config.yaml
head_dim: 32
norm: "rmsnorm"
lr: 0.00589
lr_head: 0.00319
warmup_steps: 200
batch_tokens: 32768
doc_mask: false
train_tokens: 415700000
steps: 12687
dataset: "wikipedia_en"
MLP neurons of a small language model. Each row is named by its layer, matrix (down: output weights) and neuron, and shows model dimensions 128-255. Each number is 128 + 24 x the weight over its row's rms, rounded and kept within 0 to 255. Numbers have three digits each.
A block is one neuron, or neurons of one layer that tend to fire together. After each block is what it responds to, as a language model described it from the Wikipedia text at the highest values.

L9.down51:114113102161126129162147107071093136153133157141125112096167121103139075147130127139127099134117095134148103137146128148164127128087167144146149121130148101177149125135113122119138156108101111105139106127118121162094092078123105151131084132136112147129114119155147158113121122114138162129145120128113135092138112113129145106110166119132081152155145076080127171119109134078138129150180
L9.down107:142161121109105144121160127145086134123138119128141108100143110121174159129163154141102138152139132104103102098092129114097126193078124088101160124090177165089084105149118135085145139128126148126115142132135134149107126101131173120174116142126102106093169155134097098107149093106141145114150155184127152131118106086095151111133136140129109170138083142129140130125174156121179133127106
L9.down292:143130130132105143132159154101172094164108141140162137126142112171174136167111146139114116147163126173119185139156166174086126114080069154110094119117123141079137142086101146163124111128174122113114130141103138115128108140140130101114157100126104093113142142133140157162108074169125100129055163174148170101113165107123122107121125112119123106150096114135101134160123141165134116123113
L9.down296:113134168150145141125166161142172104118104109097119137111142143113124157134130126125123130122175132150155101141143159162128139103116144142137100097127146101149142145099106093098135135149127109133146131152118123106114109107166134093136134104131130133147084116128117076094128149128159124133105104099159069127141139147108103130097088126143127106101127145114109132113084147109137147166153
L9.down507:124114110104134123113102148129136156114139108133154079098116119129158141145121150170137084140179133093145138151130102184136152126151147112074142122115105136125145156086153128122102128123108129143133122107106168118148132125156102109112117110136105118113131122111093102150154113137176117169131104137143108078126124154146116143102123097125112142115136148130101115097099139174129124133140
L9.down606:144161137148116142142155123142107128143134138134107172135147091124145115101144111103117125112136133106191106109134126088158108100121147109156094150114125127100109120158122103138130150154066134144085117106094117136161118092109083148100113154145131156122120128137116146084138139123152107109104140149174121133101094170134109137163098125092163168110105134133109123153161118147140125115083
L9.down707:129142119097091148105081166114109126125093084141171150102115095153123124121112143102147168118158132103151111110120137141143131181085115144142131125130139111144155132126099156114125157179134106122136109106166151164116149114160125120151126112123123103129137102127118136167132143169127097130134113126120132157147142083131166104126124108138122120082124115125107135111112172159155125118103
L9.down983:148106135107121157148103118157074153131104105146102085123125162182132094095138152101156117145146167142118121103129085150098139152113116139176150078132123150127089130073102124117120110134152130154211110132129158125143125163124124138142168130130140145115124095145131126104123090103154129114139106108119171078140127160110132144153154155156143124165112126102162118133129116151104133094083
L9.down1191:130126156124151139149120123133133115133152125161139138105140123093135134164119092111137082118150128115123146180092115095130114097133119067117104146111145158138093118091156129104119117111123144156124092128072153112160121073160144087148138133150148156120149139114118133115097169110152145110143126150105125163098136182121097145189127140089155106123107126103141108126075137119128114111131
L9.down1274:093168119110136111094177108141146164071159143171127108117100101109102151122105113121143163098112142090154123141119110127129123136162120117115163094084131143118118059103112130158130117147126139147082101118155090102156094121129147116106155134121082116117121090164121169112154140133115115113113131109120144112144143135186103116147097117111102115124114147158128115152101089114131119175116
L9.down1372:148088132122093154115125144142132138140124143127136166138133128146093132094095162108162156134117140112123123123142095123130135154126114140114115128097159127168100084102112149108071133115117130098118163134127113124146114112106139146151164132168083109099150149135151116121103145113117101134118086154166136126114113160112133133114109139109137108043084096114118149136147192132165128118106
L9.down1391:160090090144107136116097132173149100129107116144132128113160129168125151121119107113122084132102130130109104121155126104129149163098133154141137126150125110162142071124136130092118103096143130110121100139078139172118108146119115097139097129119111161109160101168141131146154161124132101111081120075105178149124135127115090062130081146156114141123118139127134119059095163144136099157157
L9.down1512:093145087132163101146125133118117144114097141109134109111109133101183106124132151150129137127160149141195214149104112148065120166131094132087109126130129194146096081150145139068090118140103124136149135108132145075153112137156107104151140076108141144149139143136135099139101143108150125140081126201161158120120168127133116131132111114126145125130142147087101117138078090181159125089127
L9.down1658:147131153115077138098139105178144169165111123118133161193112142154156100123105172124163150138130079124137123141130118141121117145125150136134114119115118124149173158117102117145113147102122126131156100140103181131111103138167177130142121097153113136107131115102167136108155155120122136088087130150167142103145102169152117099122092154143117112114146111143139087141112114134123120183157
L9.down1863:103119125121149123160106126137119165119138182084115110162095165138132142148128171161096167154094112115149131162129137134099130087136098147110158147150093137108118121139145169159149138101129143104163136133151125130162106104150116171114098145145135106195126122143145153177153128156099109135109136115123170133140137150181134123152164113157129159129154143096134140174065122105111167152131
L9.down1894:151121147131106153139142145134143154179108148152149123132116126098134095118156112166110106179168151123132177147166116147084150139133113119164120146084141161165057096132092134136148095116109109141124101120109160113095116126087148110111147105135151131122102130113143102127097161128121097116100139148129125072090117163144139129149135141169151130113128124115120136118102156139153109124175
Responds to: Coordinating conjunction in lists. The words and or or joining the last item of a coordinated list or pair, e.g. U19 and U21, football, cricket and rugby, prime or foreign.

L4.down726:131163108137115124113163133108170127147125160177111153132113116133134132096123149103113176124114123151140095150162092119068171160139139114110147133113102109112124144102116120106170162140078158140103166124119111143139145127158154120143118182131156101126109138103095102123130156104125120125139113147149131156142130174122152138114155168158110127124117175118137108156160116125134111093095
Responds to: Word-initial "re" fragments. Split-off word-start pieces, mostly "re" and sometimes "e"/"E", beginning longer words: re|sponsible, re|called, e|liminated, E|ntertainment.

L4.down1343:176141176113155122120136144125146155171113164160142125141154152158107093115144151102128117157153136116104127093156087123061141125093076136157062116119108153125115128115164128119117127144133130113100133149076121138143121111153172130123146069102108102138101099162130115143135180156173134138070101152129132147094085137159145138137145126137103114118137099158113108147156084119124165121146
Responds to: Coordinating conjunction after noun. Conjunctions and joiners right after a first noun in a pair, such as and, &, or, / (race and disability, Energy & Environment), plus colons after Label.

L16.down982:137147148150083136143158119137152159119124122101143142111138115140125079115083145153143109159065118175129139116129106118115086184105135153162142174169102145161121151162098121132108101127146173123125087126151143140163090167097139130134190156107140117110107135137123143112127106133141109125145149117143129138139125115135153098146108106137118126124119144111136105116169138089185106095140
L16.down1563:138159095145141144124132156151140142117101083151105091118115091127161105110115161149172090114122151120082110106162093121138112115149123157076146083154110137140134111094177138115083123110110114105101144109082089099123144114130099089119144099108176153138151135125087079082120147115150081124096152138186104125141186141111112137125093125120124130126145113127179162170102143181153137140095
L16.down1618:160096128114111124106111132137116125144089129136123153080134145136109124113154129132196130182128166092096121143111131084099147104152141127182156148116135115133107213128113117143105140127132118150141151100119142154112087116138106122146102124126139119120106117169124157106124147132117111121159146155142134131130108149166111119138150126112160133152143172099145157109104127155120141107085
L16.down1762:123152168128144103160146102132166134127133117134127121126160155122165130113131147125115108122135133116140143128154100131143105109103063109088173137151111146150134123142134167143144122103113119124137133115114112125116106155149112134120172134190125134137126112142137148104134151084155129134168136124116070179136106127146135132159143161120134188090151142153147144118137144144126149117119
Responds to: Main verb after subject. Fires on the main verb, or its stem piece, right after a plural or collective subject noun phrase, such as include, require, describe, live, en-able.

L9.down136:111102137116142161150124143160150166107134130135109139105158132112132109108144122126098100094098107140159095138134177114143183107207110135156138127152117128158122126105116152117181131103146143156125146165121065122136114138152130106115121167147115133115115121110172127137137108132161162128122149133090124144150131163128127137140137117176174117144156122149136156107075147134084174128145
L9.down252:166160114168125116108111103094098138125074141113130170099152183133120128109120134123150141145116077118143143099119130094087122157165139134110106137162130146086125128142067107176121093155140155090096104136134155100123111113123160099122120141119079091170103115105126105139091082096154129155091068143115096159138163096114156106074136139094123098106126122164144145148167131083133114121129
L9.down513:115086119105154120117158146136170153153150088100101123140178142147082124131106095144135158123111091117143137151135153137170108118113104156117124122091125096149120144129135166137121097092131125129100132169110121108137144167158129123113143149121139120119126162133142100128107156134157132100117152133143172106115129141097168096099075091158135120104085130114139145134134138131138129068158
L9.down555:108111103134145142170140134161132194104136127137095109137138122096105124102099128104118111151115126134133120130162146156123121152165137143151104149123153139110099106143112136134136131169152089134083118135112111148174179138140145116190151134124160142122159127153079121116124105146151100177120125173125079117138127151136165102100161153138121169145132117138121160145111125110107120110094
L9.down652:125139157164152094071147163137113163134137119131151134131128157135129141165123108133118153135115165118096140128085139117128097114119137191110136149152145114110130187115102151142134149093118129171134136157149130126127112127126104068113108119162142115150110137149128094167150115129135120187129110111122114073146141102110152107089160137162103159079130086157153107115167133136148114153156
L9.down717:158125122140142108143129153142129119181121114146094133119138123137127137084098121125129123124098183124107132195127139111092122142162118120115073106092168130124094139135126131090115131166103141106127130085148164138123156121123124177129139136126106102123119156138116099173139129103121124154098162123146140119162121120099166137120107130118114150097096099128133147107083132099162118118106
L9.down986:158126152086108130165119104128122121170134135109137158162126160115161131159102122141092127176115115174188153158139165157115126089120128118094115098116135123085144103130154114094097156150077164144111150117099150137163150132162103078090091147162151108136110142121152126130140106142097145127096145143104119189133117138123174124124129127137108121114126116129130119084123147073167089145160
L9.down1144:177102126106109105139105121176170128100126090111105124136117118151146119116139106088102126156075134102131140116125102126125131144155111138122131161135062136120159124141116116140126107111153153158159132180108111155138128135148135129136157107111125120137111151120137167152133124114131099133112164171141092166144114143121169141142121144164119144095140148170146146119124140114128116119156
L9.down1377:083169122082153118128111110125140140114173124111125110133131165144123122126159143109185156165156105139142092126176113102107116100150130113112120109153152124082145173101112160125125179129143136116129146139116153115145110117138106131111099133137097099120129134147099141127119149196069124133094131099156127154100160139150169124114093123156128116133116129165109138141174159123140120157099
L9.down1398:112129138117111099134134152101085100088157113138147115124131137120168130166130155097126156142133124096109131132142079119117141100158157123092133150108103167081126140142084164124144102083142139119093081121139147116145162151152171128147126132111137126173135125112090153130108140102115115129130191120168153149083118141141108125132131134124119146121101108060182116185138138113103131096102
L9.down1492:135099143148090113141130130132147098098159200081108116144100158140137110092117143117138168141123135137123141106110116113129098083135139132067080151155068123178158135110165138103140155119140110141137187123094101124104145141118099110112131096136107125177121141127107128125153149145141095112137120157111097105168120108131083138137166079079119119125096082113142093148123107129144080107094
L9.down1735:104115124129152125131119153130111158112164155120198134177093115129119089125157148138135179136094132161133123122139184102124156131108129123133107119171171099140144144133090122158122156156116145096109154149142151076133118122115094097108140087107166118112128100151157148117140122106168079142110097132121069142122090146119108103165082150135137125132143144149116146107131100113094096124100
L9.down1745:138103073125135128168155125143100122115148142114112099140154093085172128074143094118131157174145119111111111134128116093141118118144120108140094119106109083109145102107069152134070103142135188143120128130168112126133079127148093095102115113116131108191138153100118123176138126105094074141139121060127101117108141118133136111104089138156128100149126128181117076111132140153141140138138
L9.down1762:089119130082119116129125154151129169174128088146140122106135123142096140159134103115101171112131111162129108125119147141130116158120160115137150118138164147141110119158103115123141187131103099154091151131111114119139148179165151105093106112132133155140124126094116092129144157143127160106110126126132124135145060122165161070138104140150155130139141122134133125130142121160096095132131
L9.down1815:113107134115194173128099136156134132139096107148136147152094124098114179139102090155139161125127118117096136074150119134131120148162094162131144119106091151104098131122155167147150098108150138110094101117131105119125120113140118161104073171147143100111128114090132149121095149142148154135129117111112144090155144126100173145135123090097130165100096164103133144133123147106113138157120
L9.down1911:164151136140161120184088115107116109124162154107137143144128182130093192102142135115130117113147146149137139146126119104098085150123105143111115105122169116111118153146084154135150123126139137146132153089130102120131156086112156161152099114117151177149111129140122097094119104103131101101120153143154165150169153096111126093111134117139080091120104123134144102117090127125163148138089
Responds to: Place-name word endings. Final word-piece that completes a US state, country or city name, often after "City, ", as in Carol-ina, Illino-is, Tun-is.

L4.down293:129105120132151133084145153141109140142138135152115105155127111119167122126139113133086103116168113153090160148108143137092140123148126122117173085157111103108161102164165128159113105132149088089120118136130092139121157166118120178154137146105112114109123117084149127129133136100158069160093182123116117136156114104134142143173130140115109125131146117168150139111072106134127146177153
Responds to: Clause-ending commas. Commas, and sometimes periods or semicolons, ending a full clause before a continuation like and, but, which, including, as in "over time, but".

L4.down311:150113158155128163129124172152086134124087173126090127098103128136101154085125131128134166180097097095130141118101120171151123124098121115089081149080180155112125115182128144148099141183139113051140140129114138160138166140119115137114115158189139130147138175144116113110172141118106110156100114132128170114127145149097163121128167166103106136124139098153148105135097132140158099100129
Responds to: Country and place names. Final word-piece that completes a country, state or place name, such as Pakist-an, Tunis-ia, United States, and three-letter country codes like NED, KOR.

L9.down201:085102149169133095119081143128137142101152113137190145143133083082118133085111156133149123120121082118121155173086139141113100106143129081110111105120124113145098144173105118110160119165121149066132145094116109165129118123112165149174099142132120121119107141146124129087105106122115136108105143134117116134159177092160150149120132112120127107135135102142157121141129102134097155140141
L9.down246:122106110092153127125165141136121132152128112145171169139157115134126156131154095119133111120140141129146060117101089160135079127112137159175147153155132142128119161158129136129152131113098153108131092136101127171132162130134090115153134159166118116142127147091153148092128170119134154121129125078163121155128161123050150112167084099103081118130130125089121156164180126100120080126124
L9.down266:136134135132088159161139174180151091120185112157109162137115093132159086142120116107132113130145141128130141187133121126070117128122140148114131149140120189136109128134136156156137144125142068108151113112108133151130134123144098125136121114141114149119087141158079108144196147092143113133126150170091117132122130137139092140112129151098133109163134134141125187107075096181108148095139
L9.down294:120083154124117111164173108167142106086173151144180118125134158123072104044171122144139114120123162157136121165174120126124113168117159080160118125122130126124138155142131139113113099139129088143130105132123163140096150125121130152126127170128138135157122148108085096109169123141142114160139141142154150131046090139108123122149145157130130149132138108094126142156121146143123121122104
L9.down409:148099162112164105109115100098081149116145108108089163141120094160131111127139123116184177128128125156176129122132123141111136174123147145101128181099114142101137177132124094146126155118084099166131140141091099128138161111114090123157144137128118132143139126156091161083104126124142127146098087105145122161109133140147128081123113099128123122139135101155159108105151128145145177140160
L9.down505:085190110141128088135122127116147154133163103159124124139127120113140161113123082094130109128118082137106168122120131118126121101130128147144079131112137126132075114098106124129178109144082115140167178128067128129133107123136079097120104111104149112113077136092125149144147145137115132144131130144134101099124124099147096159144171111125116114135135093142132133147111144131070113109069
L9.down732:132128182154162129130124179129117128131168127128099117128151109095105114106118160123140153105130123135104133164143090081129146138141111117120091117113157114130151116126124138120139139147080123107103145130100171104105126136135086147121132160114126140119088101116162135127133145121161112107145153162130179134143125163101152113161195107127104146113148153112161124126125133156149120104139
L9.down933:116121133145054078149131120116119128099123100105095116132153130128107144136144087098171119131108108099138132171139091108118179119179134131159139128099124133139120133114154121151091164121089101111121121103138114148146159120113109128144067107111151114135119084122117134173157132178125151128137119165129146110127104162133110099126152099097107156109124130092128153133134161050148112122116
L9.down995:146174106110120080168122112150109098104139149158148139111160117111131114133110118158148087115127111132158163128104085145162149094143162156135084118107138149106121119114124120145122131149141140149096181131123133121185158142138160096083098138160144158141115154125105142116131135120112105167147091143133181117160113119106123129124091136099164162101144108117107146119110118123092115122156
L9.down1038:122115123174110130115123125107134125131177133130139169108149102104087118122119106127133123087134098070142154158150164092123174083124149120137101116087125108150120198110080129117115088124115106121053145135087140125136144117114159140139107122121137143117113102137128125105129147106082160157123111138127144125128156136115168162146168103155129150106121123103126127125119137121168096097136
L9.down1059:081119149153089122139116180110184160121155128141132139179142098104142148098140129085157128137142112124159123130102103089134158137119174129124109108168129107139110170171107167105123124110087128105114123090082125148131159155188143104122112176135117160123102156116082132045136104125083118133111158130129141154168111121119169137109113112124146134111143119140131092098166104150110132118136
L9.down1069:094122136140134136064166135131133155125174151124087142115163129098146149109127112106139129115109108114144128132116107123120159118195135127089120073098091159151145114153141134113123135147145111156125074118128116153153122151107102142149119131081091123145133150131121072146142139129161125148122126187085147095123168111098148108124152106127108133126131129130117102109137135102149149145172
L9.down1419:155154100090105117112169150142161147155124151124167114122117136147118103141128136091116116126163107103117117122102094112094145168120101134144092147132115096159140087137092160105108128129106113167091105100149145104133131147139132117102140107071151166115138080165138147111130142145152148101148112197168152161138148143125134102139131145132165133096061107107134137112120155094149104123135
L9.down1643:153116147143133091124115101119126158106152143083138127129166157119143120097141171166146157148171158152091107151160138086090127117168120137104121143112136099077120127123089191162111103168108131107080126153042133112140104139108139091146125149115150139132091115103112127134126159147120145120116127130154126129104113135130151158134195152154135125137124117144136131167122146116123129095104
L9.down1816:093117178106096174085161138123132151127159127139103122136164173121144146103105083133178146162150166102110105117118080127125134087166133126156113102101147123141119129133121105120134130112144107117121134116109128156152096166133131123125127113106079118103123120092097151159077182152120135144150106160116141170170170122125156135093104132098124089155131172170095139143110163137160106129168
L9.down1874:132111163122139141124158104180171105145120115105137123107120122142106116119117109162112122130128107090122140111121112116155133101147158165111116121096128101101160145150094176150116109122138165127106069139093115109138153121129123161133119129163114111143136123154092147124133127064110167134126131110149109135128087106129108123165129126106082128185118068089138129118118101133079122140143
Responds to: Word-initial re/co fragments. Word-start pieces re and co that open a longer split word (co+unsels, co+llegiate, re+taliation), plus hyphens in markdown table separator rows.

L9.down121:155124076166084088100115085162149105100125112139120123135103121129152119109103110118153139068125110090080113104104135121117149146093133158110083137134154163154109130119171169122097122105127143138105114093130141171139139100109119122101121172118063119138125129105118127135091126113165159120103118126144133118192118117129106107142103129139139147137122121123146104122109143083117163161119
L9.down377:150118102081122149125109133121185097135142134107139115108150135121088144150151132141129097127144130143137218136109124105102085134134145148127122147157148113110161171108132178112097106053121154119102110172143086162141102136162128128157144144096168128135168167151077134153136126190131114163107151161123140148158128142140148114141112104127110146108168128112081177111107120108124106157108
L9.down477:148118114124162113115151151125139155187137142173118110147137152142116099081103104088143133164095145093118113111142141111099128116144120138104130140134148166163087118094118131107135125129153119113152127144099144150137145107107080116134136163135140108131111097113119156110119145122115093149086141125165146128145209128083134141155135076111113157147126097127140141113154131110100116086143
L9.down503:105146129116137109123137164122142151099138161107108170118097099113084172139142102134141098130127127119125114198102121160130149123134075154099134121145151145092093164132075120129109099111159193139105121161114105117126166132107156131119100137150167138153153110113117116153125121137073113111116144087125146204125094163148142155120113099139091113143155168130150130146139109157141101111110
L9.down876:131166116129137112122143120125090146130141118173181127157148107084107116136141167124128125141105110142104139141101132157089153174081149092120131175110111159118096115151140136128155147139112138154139155122119122107124120165136166140092130151094130143125134115178113140132126174135080147154127078098155134141157108141184107136069092099093158128098144105118142099083154124119111125118123
L9.down941:102126127102132118094082141153120128144095131167121089144133135138111106122114150182104137126120098076104172162127121126123122156111105130085114164133148123158157093118135155142131079099161109114136138106107130138119139119145139102127155083148092136153139107139097142097102118153096153119092170109170145169143131088111140078188160143107146158167124196153128124118119087139098122140126
L9.down1276:118179081141109134160099139145160106103111112140168183156098120128173131101145131113107142126105123092121108114131138112150112146143140118120114110151157172138118140122130134095141096158097140130109131086120142111091087142156149130167157144165146117116139135135134086149110126126152132114108104177114083117075178112113140112153148089153095128124103105132129162102164136133151128144137
L9.down1309:094140132139118118128083126130093100112119149087137155112098137128112140115128125154124122106166106104141130169111171136132096126121137096075121114147170133155151157074136122140106134138132141110092087136092142118153126159155106106188114162122122144121107129101178101128148149136098100139101114076135125162115169109140144130148137118105097142125151086084137148119108096157130090116110
L9.down1397:117177130136140134139115160111115138139155146135161125110135142129158205138124127125107151137115144099105068134164185112111138116144133142107114110177105116144124125120098113150083115148110153150094157143123105137152128115114112121099145132111059113110153119099134134143122078124148093148113118114108145104125196179165096105130098138137091157198147089123112150153116113157162111128102
L9.down1415:105109102123102135139160189149120154138117145151102129107116124104134067100136154111153096092129116128093128111171151152108111083137148117089197108135122119095094122135120119139117135127088129155122137113141142172169136157130156077124130121120130129123139120163172124154075112096111097117109109152069146133136162100073082116177119100109155125138141100147120114106116135119115131131137
L9.down1536:117129133130136107096118171167122145145120150095133138153146118100072146129121114106113110170103172124110150124119143123187120162116189177132132118105087184099110094166121125130118132091097144119111111121141138108094139118144115128172106105117132092164101090153122123124134126156117143100136091103170126151145089118141149143114109167143087072135105099151158121131159115148175120156124
L9.down1696:116153121149131116143129161139154140141177109135138145105142091122133145152105156112173132106093141119142113166206169114136139145161131146131131156110150135162108135137086144137122161119113114132086156115126080123115102137179125126126136130118150132166108176117146135106100152132115134132131084178149147127106161136146138105100161112123078093102141150139124135190147132134152096127092
L9.down1701:165109098095107138097133063126122128112175121085138120134129141108126114096118132137117162127123093102156093169139136157151115121154151111091123111147098122126114149117135127168082110119104145155155108108117080133148141127138156087121116181143080122150131140144109144097132120139140127137122129133097157165132139151164170127107168154147117163131130127129141125153030096120121141173128
L9.down1705:117173070119140150135138167154113074151140117140133052132102120145105124140133124114123098133136113105135119138155118133127121129175124134151121134121092109157131134140154132126132108147118164097139134107167114085135128125146155105135089147114095115121144110148160128134098164087098144088090141162095146103099154117168105137185156113101176133107094129140139093157117146143140133142123
L9.down1739:151140104147160097132168114108112105098128119095196109149110125137131169145176161125169105152152207104093122123139134125116145136153157152140107102164121135148107110079099105155117118142118157128142157142074151089124145138103131154145089116158153106096112151163141134119130088175140158166131117127108141169118154106170110130160128162139126102121118108151139138092130054132127126106131
L9.down1760:100115123139114098094119122121123205137141135131153147156128141167113133133125149130105111147122125094152155160131166116077091146137154120131134155114117114120127073163111130110095091119146147106077074135117105118115143094136120107098128128119090169138125123137165141103137134141122084163148112130141104133158103128140119110156189131135148152110145114131139138111139126102134156148147
Responds to: Clause-interrupting commas. Commas opening a parenthetical or subordinate insertion mid-clause, often right after "and", "that" or "which" (and, in some cases; that, despite), plus closing parentheses after article-title dates.

L16.down932:146161149150098108109146122098129145113083137134152131145116124165103125116158168093105158104115124137095099077167095125083112167132119146112123135092110137106145118122085122127133139132149136148132155107098129122072121168134109113117131112133130115132135052132101115172106116134131177120133133146166095119121129126123128109136123124182155099097129066052085128125155143137094132173102
L16.down1589:177129140141138159094084144154096095133120112096153148138103120134127112113118153110122137139143113081140136107127183081090151111161101128163091127125141117165133132123125133123109118165124104126144166176125101137138092130094103127148102151061108143103129175166156122167112111109127114145129114125093151145126143108108129128128160167108141147157119092129094130137135139102144134140149
L16.down1630:165121148117143139081117150115091146106129113130106106115126049147136164131125104112134116124114139128084126116093130114160089107145128092095132085129104085126117164145149167127165071097124133137147099149103114106119150140124114152130089138152114108131120128151107174073118106133141127163078145113208126151149131106151110102154100141141149123097125140138142126115134117152052124133169
L16.down1907:138121111117119184144071138125124093109143146164153116089103100146145169146111127154123114137103130120133087144129105109110116128134106102111109144111132159132061143102079143137132154078134129114082137114118152128140156173137105128162135161116133071093159139114153139118137113118154106163150132137152128143146140128101080120139139141134149119104165100154119123125110119155123141152162
Responds to: Word-initial prefix pieces. First subword piece of a word split into several tokens, mostly prefixes like in-, re-, de-, at-, as in increase, reviewed, instability.